MLP neurons of a small language model. Each row is named by its layer, matrix (up: input weights) and neuron, and shows model dimensions 0-191. Each number is 500 + 40 x the weight over its row's rms, rounded and kept within 0 to 999. Numbers have three digits each.
Before each neuron's rows, "fires after" lists the tokens most often just before its 100 highest values on Wikipedia text that the model never trained on.

fires after: "0", "9"
L20.up657:503512527478484525508493452470466499487507466544464439537470463565416494534477416513445477475481490476523517491498550469512529485595465494425507520543531505533512533496506503468513536466573564484460483465547569513534429491526587440484584490510465519416483469543473493513482525539534522528468461475549546586449492553481527510497491459522498521413485465517543510521540593499519510508461482485505515524512505490513492493551444480586529519492574490537507422571499432477569502450452516508490474523492487429482522453536533511452439484524510551426504483485527491490489489536525439515

fires after: " ", " |\n", " |", "2", "1"
L10.up879:535528562474507481533513523535465482555506503477418494509454525476467485499509515525496470469470515481464510527497545527526545508468410497484414423498404573504533510458519489464481530427525551521517492550479513435494492506459464533416549527488510520444475470506463512469463478503574515528506532499504501495461569560520503580556551460499518492524526509441529468507499603491459552503581502483424463502443584512559496511498477547509535497496487452530448469533502451531569522474457548545577474459536504534539531431553469464488426514479578518452489517524536525509507477458519470512

fires after: "0", "9", "2", " (", " ", "\n"
L20.up738:412516491442507454518551438539395494538483529531477514513486503494479521508530498438480526503531512484565537556548535438530549523583466418480505524528471487502512477483475494490477548432583555551510517542486516515531479488424498488467487439546513477453511438499499424467496538579519480465451520433515500456465472495510455548518556553521473537438482519497554453543480533511484606452502467573450548574474515521478532496501446536519498530521470431462550426517476587517566519445493508424536426530534523514537544481516482509467443429528507535501483429488508470479479476502484503565

fires after: "1", "5", "7", "3", " in", "6"
L20.up1116:524476528488576512482537577457487432566523588508489489509478522550462542555509569506460503519527529475479490549506480499535470512480450463458522480495454460526512502489441554477499542478499494500464533488401535436548446469496505538447525451496548515462429507527467518517523565500504519510518363395529485443530484521485490457483462482530543573602528483515534523513444494497441518527513511416504554537410517512542436493521448491486468565554485466517477518496518533539548495453484537443553488506504539489542518433489541550514452509542538515448516500542524567510433495472511547504

fires after: "2", "1", "3", "4", " of"
L21.up223:527577536429485493481616543458460461523521512524436582480448489467500419485551522481487557447476588529508467520595476483510516472482458501566542506404502456471454520530458577506513521434459477491517488518470406450463455517439461537458510594487487522419531527482512455491477522495406467469464462432571527505562522496472495455470533539532494444633503485535477476430471520484424606511482547477535486485371556536479555539445504492511481527497405464568489528492578547487438476485509537468552450459491479474467493504452506532468429474559471494551459531474470554523505427535499518465

fires after: "1", "2", " ", "3"
L22.up275:532550575502540517493602543515539513485481502551494531473474458488466487539508548487538519537520522457454537498528516545498475536417445420530485509540525494430409524451450521488505647547472509482515435521444464432382458536448457514509494514461537496521515510489500509462485494470448478475506524494503469445506490462546447436512531557495439480565525539541561516509503542477524556454513517533475503522462594553518532484385520546573470516516556511513512524496530506491525502542496557519507552537529496531472541505446476526458516584574539544497491544482527499468501454487471530552

fires after: "2", "4", "3", "7", "1", "5"
L19.up793:441518529486549436489583472480514505486630546455405515476474403438461407556545512553468466513533537596502513497547504528485484455487500507534531505478519449472441501509518485451513489502530486467473534458473554539481513456502532527415507456487451482510512558562486528482487540493412482436453451509471444505544512533515457551530494570530513499509530509431527482489453417471487504546524501426507465454456498530471528610463497471440508533519484494488474520547514497415518538468501580410508525446520464484508609493503564496570533543509438460486513534458578475521508494532532501462

fires after: "0", "2", "1", "3", "5", "7"
L8.up443:484453449478447485508536460419515470528486472509479547554405476474452531567501441462466475585549520524501518561518497577550488510581432571586492461490533490453486500483526492540506540482545555520520487509534504548476489561494427476506499442529472448486500475490512498518555590491499589536515540512461613451519545587428484549555436505486526523518430469483540423444506541464540506489514485540483470551512552520507454539579525507475521534513465492527541553501500567513488420528441568543516427488506545545546549516505489532512469501521502529425457473487487491534485497542504548453

fires after: " |", ";", " ", "0"
L10.up961:502516469462436534429514462429492488514491488518395466505432425499482467555426446541471473504495564543519592591519574442510506493516450568438451443498577537476536549531427519567488508461528527466545500497471496442528420501471497519520595481508495410510557547517479497580475455435504532537473420441481559459499550510524430550484478521505484512490519530529503476489486514513478457507503495451479502509490609528490444537571530469492549504519454442496455408488501563592466517505475550470482493498516480480438490532503582544462490483511496507488516526512468503530493533416542507487

fires after: "2", " ", "1"
L17.up510:532526503525525476412534510550496484567540508424491509496508503498508508534518467440474452491524517463457448551490476399519551500561485450460503492497495521517482565500503519455478526467524537548456533488466562458474523525464488398481481469539498519446471455519521497460508551532503525448541498518538502472435579496522500529553525484524515461452516522487507499536519557481432528543475453527471492477486467496518533455531541553540512502487558490503490418532420548407484489427499574618511488485508468565491446439565505514490481476507523523505509493469492576426478535437519511551

fires after: "8", "9", "0", "7", "1"
L22.up496:480497539521562540514480454490530410554509462516455507563491493502539523523564523507510496472520537480525494556537477486563540528533528469548537449542545532532486478523505493477508543497550587387510495509501510377479548542508520498513555457533471479441396490526522561481511531465464521433485504435545497529433558557508513522524513479542471526434508527519507463467518563506460482497521430497608430460450534531505546483508437494594489473430531476503476508557518533513502525432448554500513544532467495522451535487483496554442433515502471522474439553519489509505511439454457423516

fires after: "0", " part", "2", " Wall"
L19.up791:541492493521490498491517472514493415548515521541513467535520518512389547497470547491476460450484550450473503504559589534551527495553485510540408581491496442468573511526532476537472525480530508463558520508502523420421393537494490462501581438503472467448469485582545507448480472553541505517448551452509494479475510520453546451555502450489518525448516500470497524491572494547510455530477562497524535476516507470478533547490512477568433508506492506538472447533495493476526475515517519525473487483501480557546499490511454523522442502486488494424475539539511493486452422584440439476

fires after: "9", "0"
L19.up730:494559545512554503490522448537509463568528464517403456595493465501490530492530539461525451446501473472484523516548457498601609531569502482447486494492500478529526503516452474443523573458531574471494459531466523439481503499490599494504539503568493530446470449552528502421426504526451525523499537452571457484489509511504501559507470544503478491440461496500570519449538475501444471560505476539474511511492469495509542429537464528542490534455444583532532440508539506385497504548489455551490498471583519516471529489568476498559472499512433530504522460486517528539436436487476504531

fires after: " |", "–", " in", ":"
L19.up989:490475542568547538454549508507451528620476495448497540580421504510545534512477475546521473504481492431558474564510445510530544508596477481483478487508460554525475490495527564630524520425538471501454454536513413565496499488474497467478579505488478375479437457480448491440410549544513560540520515468517482444452515488493535452555539510533503515480461515488479560484462513534437555487469485493502470476569458534536563480605516491469468522471494487462524444598496479519511568468528474549528465505494556532472512486545484535463447526515508518426462491475507518495400474468552548483

fires after: "2", "3", "4", ".", "9", "1"
L20.up700:584478496453525506464547506408477539502554513514514597468500508493511513566507547492468496430534438562536524489516494514455487496503424481594532494479502517482527586505519499430454550467506527462494488440533517471481417466494499575436490557557497523508463527570510498440527545475481578525523433529527498484551580487444541499470492494474488459530508496522557461506486450543438494453500464389500521488449558523463477498578486567556575526545487508561528466531527491462539512431484534503594509500575541497491524460499540473464500518559566487547463517483506504504469480493514426522

fires after: " ", "0", "nd", "th", "rd", " first"
L17.up849:426530479489529471461578527447474494480511538519496504512445552520523511582456516461467463496520536515491511506448478470568514485516504526448457523570556570519528499546442502585473473487518554478536510467458515561514384545488513479441489500525485494501493424533466538546485473493471468479436431405503433471510505542456452553490462438521509497518540475459506455548519454538463510501435548486488480493505536541501475564504489479473511528546437422494468488477531492534527511514496528510555445494521475491473525499521513539529422479552546493487451420456546452495486490470533486479

fires after: "2", "0", "9"
L17.up540:564518497510494505418547482538428488538520522514473498527412419460422516554514504523502462527530462482541564505505489480471548482528477468579493530450516529525448532590418549470532509438434538448507509483427450487498424460516542469518569414551473456481453428501479512509415477465462531381469468449508511514514499530458498532515475545603561533477431504508550501512554503476443528541475480495502551555506493451514475515562473504573524504436491515492514414516557537461514561454405523469478515499536485487503503440464510519490434486503447554463482427535487542474469494441561570474

fires after: " ", "0", " |", "1", " Apps"
L10.up570:547590662520476509469508527545515457471509502511470499482463479520538511568448486577494438475485534531515513562520532493470526499517395451556430440476464528519532561470502521449511493500540506425492513497466484553509479454451490552460554503498498446493505450493492483475493481491523605492492443420566498479447533466500484506569449509476467495523495482468500494542537512517461461520473499452430487505451579516528535537522533528483526501473469403444407419545509501501488484523441552525514527412528532490534500491513476535487466485510519490515497516515543516488503502474532530505

fires after: "–", " (", " "
L20.up690:501494523524484506498509497519453518491540494471458463570464546537519523474532474508505440519541472402481548514495498536527571477527438499413500512536494508570543466512514480550474563532583463594503521556490526471565481513499504500513515446509521538546437428491481522494458523545512490495499552387475500472408522505528457464506578513477515542423481527480564481531475542459512563443494490530481493480525455543501545395540486518519447497487463473403504457586457548533503514451438501554551474537533504546447450488492464510530532536469478533482430439544473465517473539529503494531

fires after: " ", " ("
L21.up634:529489515498492480491465517505518449556522489415498447540518477479410541495526492505558478561521530470497504576494547451488559475572422451461516475562490531547506505491503514532544538494471484483513462494471509481535522526433479472519514504523511490487471464496487465488463625485529545510518559482570523494418558487457502412515565542579500514457436628505479497550508514521451584480494492508490502538469461505483488477519480569606489516498498505499515505615525528490529459415423493513550502511569491525561534463545503513545510480508529551446449486469503445423513467525520540470

fires after: " |\n", " "
L8.up344:507520488525540493465499460514485477539487472475468491491447492496530432624476523420504410471505512568460526550528465485508628496533447515454384488467470538521493552451573482486557504425505484472488510475500517487517524495499461539507437568517503513430472509471500556495515548430553552535549496486466532491498564527500494471530450489500528517485514556451461551478532517556457484531506520426508489515465496534562558522525514494434514510488518532472543522557500488476452496508532582499515437455474494541490487505546489542487431511489520563575440539473547546476488447471495477487

fires after: ",", "4", "3", "2", "1"
L22.up428:470487487531515474520542409503449461485522527521504457484540485501460486497546506432441501526515540519495584568448486428480494553542492460567531531523510505501469495493484474502461512437496460547504494516569497545476499521483460480545544473511432508497468490495506537493514535461538517458456578470535506511500562539550503507548526442452497472456495480542493514452446575530560528472529470509520491458508567578446466401501431499490447539497546564473505536457538522492557529566623560553521446498477562436563488445476495496451463443494512508475522449495443513473441526509499478438

fires after: "9", "0", "1", "8", " "
L19.up979:487532488550555510432546508469502513520479516444466463564441440510545544516491508417528435463503528516478481578547521492545590496509466483507490461520501489520507551526476500501538542526528570434524521470514471444458484542511554516454477453480533543450521461605523524460499485517498571451497569409501454497447569510492550440521509551464558550505512553532518506453571530492448500488543496480479436534427470532442463501540438476592517480446494548521551479555501557490473541451512516541454551515542510509480500529540440530536467555516467534445461500495450574499489476484444424494

fires after: "1", "0", "2", "3", "4", "7"
L8.up330:562425499492493446450552462499516442493480464485427534549424474459433472518505477493500473491511565474494482577421521526605511500486411469523479477537540495538502488438488541556512567487511534530518489538468484515538460467480498529467514475501514435500503439496448502445504516526452482504548456408443585475537538541469559471520462556566567511473484541515456494497482581562444580518502539526506487520515474521517434546569521484544515522520506536484472461557505570563473409463480466471469550470493478542542431522529540536428522524501492535460514493552483463523486505471516540490

fires after: " |\n", ".\n\n", "-"
L8.up613:519480523465562512478530499480423532504498517513475482559439486510499533628454545522479454508418536480519533509428547501509506427511445480504435449419479512504487491466523485470539527486508544515506489491488492462467517548443569536388492471496495502469484562563436461531454506490496473480463507471461606479448578535558491438610512521568511507497535595467517542523507485538471555482450525450493452590453480508538509516500478502476455521490441533497497538537581491499569470506451548513503520486509488497458496481539546492473524545495496513524476565576548569497447497499536487550

fires after: " ", "1", "2", "6", "5"
L20.up924:504516525546504446487493475388460443497532504510498429497496515504441455540489483473453425502517545438473469502438481466478494501476520465511479444510509542474513513477467532510498484443466577512509483485485479520500512485494494483495533458526460469463526488510478509499531492458500542489531523429500523529502524476514485525532502534496522410455459492518474494401423478498518504470524489492546503474532478544496472512502457525487520541484546448557487449425562500554521546486504630505498423633535488481624503490482499583474517489494560481475515480538455506548468493497513448475

fires after: "5", "3", "4", "8", "1", "7"
L19.up822:596475498437447474473548444411467487496562551519447495478436471497459525545486522542459441559513487503411469512531505534498500496530431511488509501506467515527452534517491553514570522540498499492525487471394498432561451440505477537426523499516465493438468469544436488508473490481458522580501433446535527551499561584483429503476502516489500545508482539534484500500463508513429507513531460488486460482510433490493570511559446525506488546515526521467542456575521581470538506469443586507502524577502414517492494519486553543409502506495444551465512464518464514505505465483505489560

fires after: " |", " |\n", "|", ":", "-", ";"
L10.up177:488491538575469465446549467445445524444493505564441460482423467459514491605484539495478394553495581530536571497467575530539517468438356512506447476535502517488534547432561495486554494431504511466514469618462451465501480480422537481449510513477518398515493484542445509465428482483525498465502545431479565469484507555516492488538493451549540500514456538474531460469499523521458501445495533423517482520518525532521499497589544521506535530465512491553440507544533594549544473442488558539540438510547500517479553525539535508463451537512527524493470483488508450479471537494522453453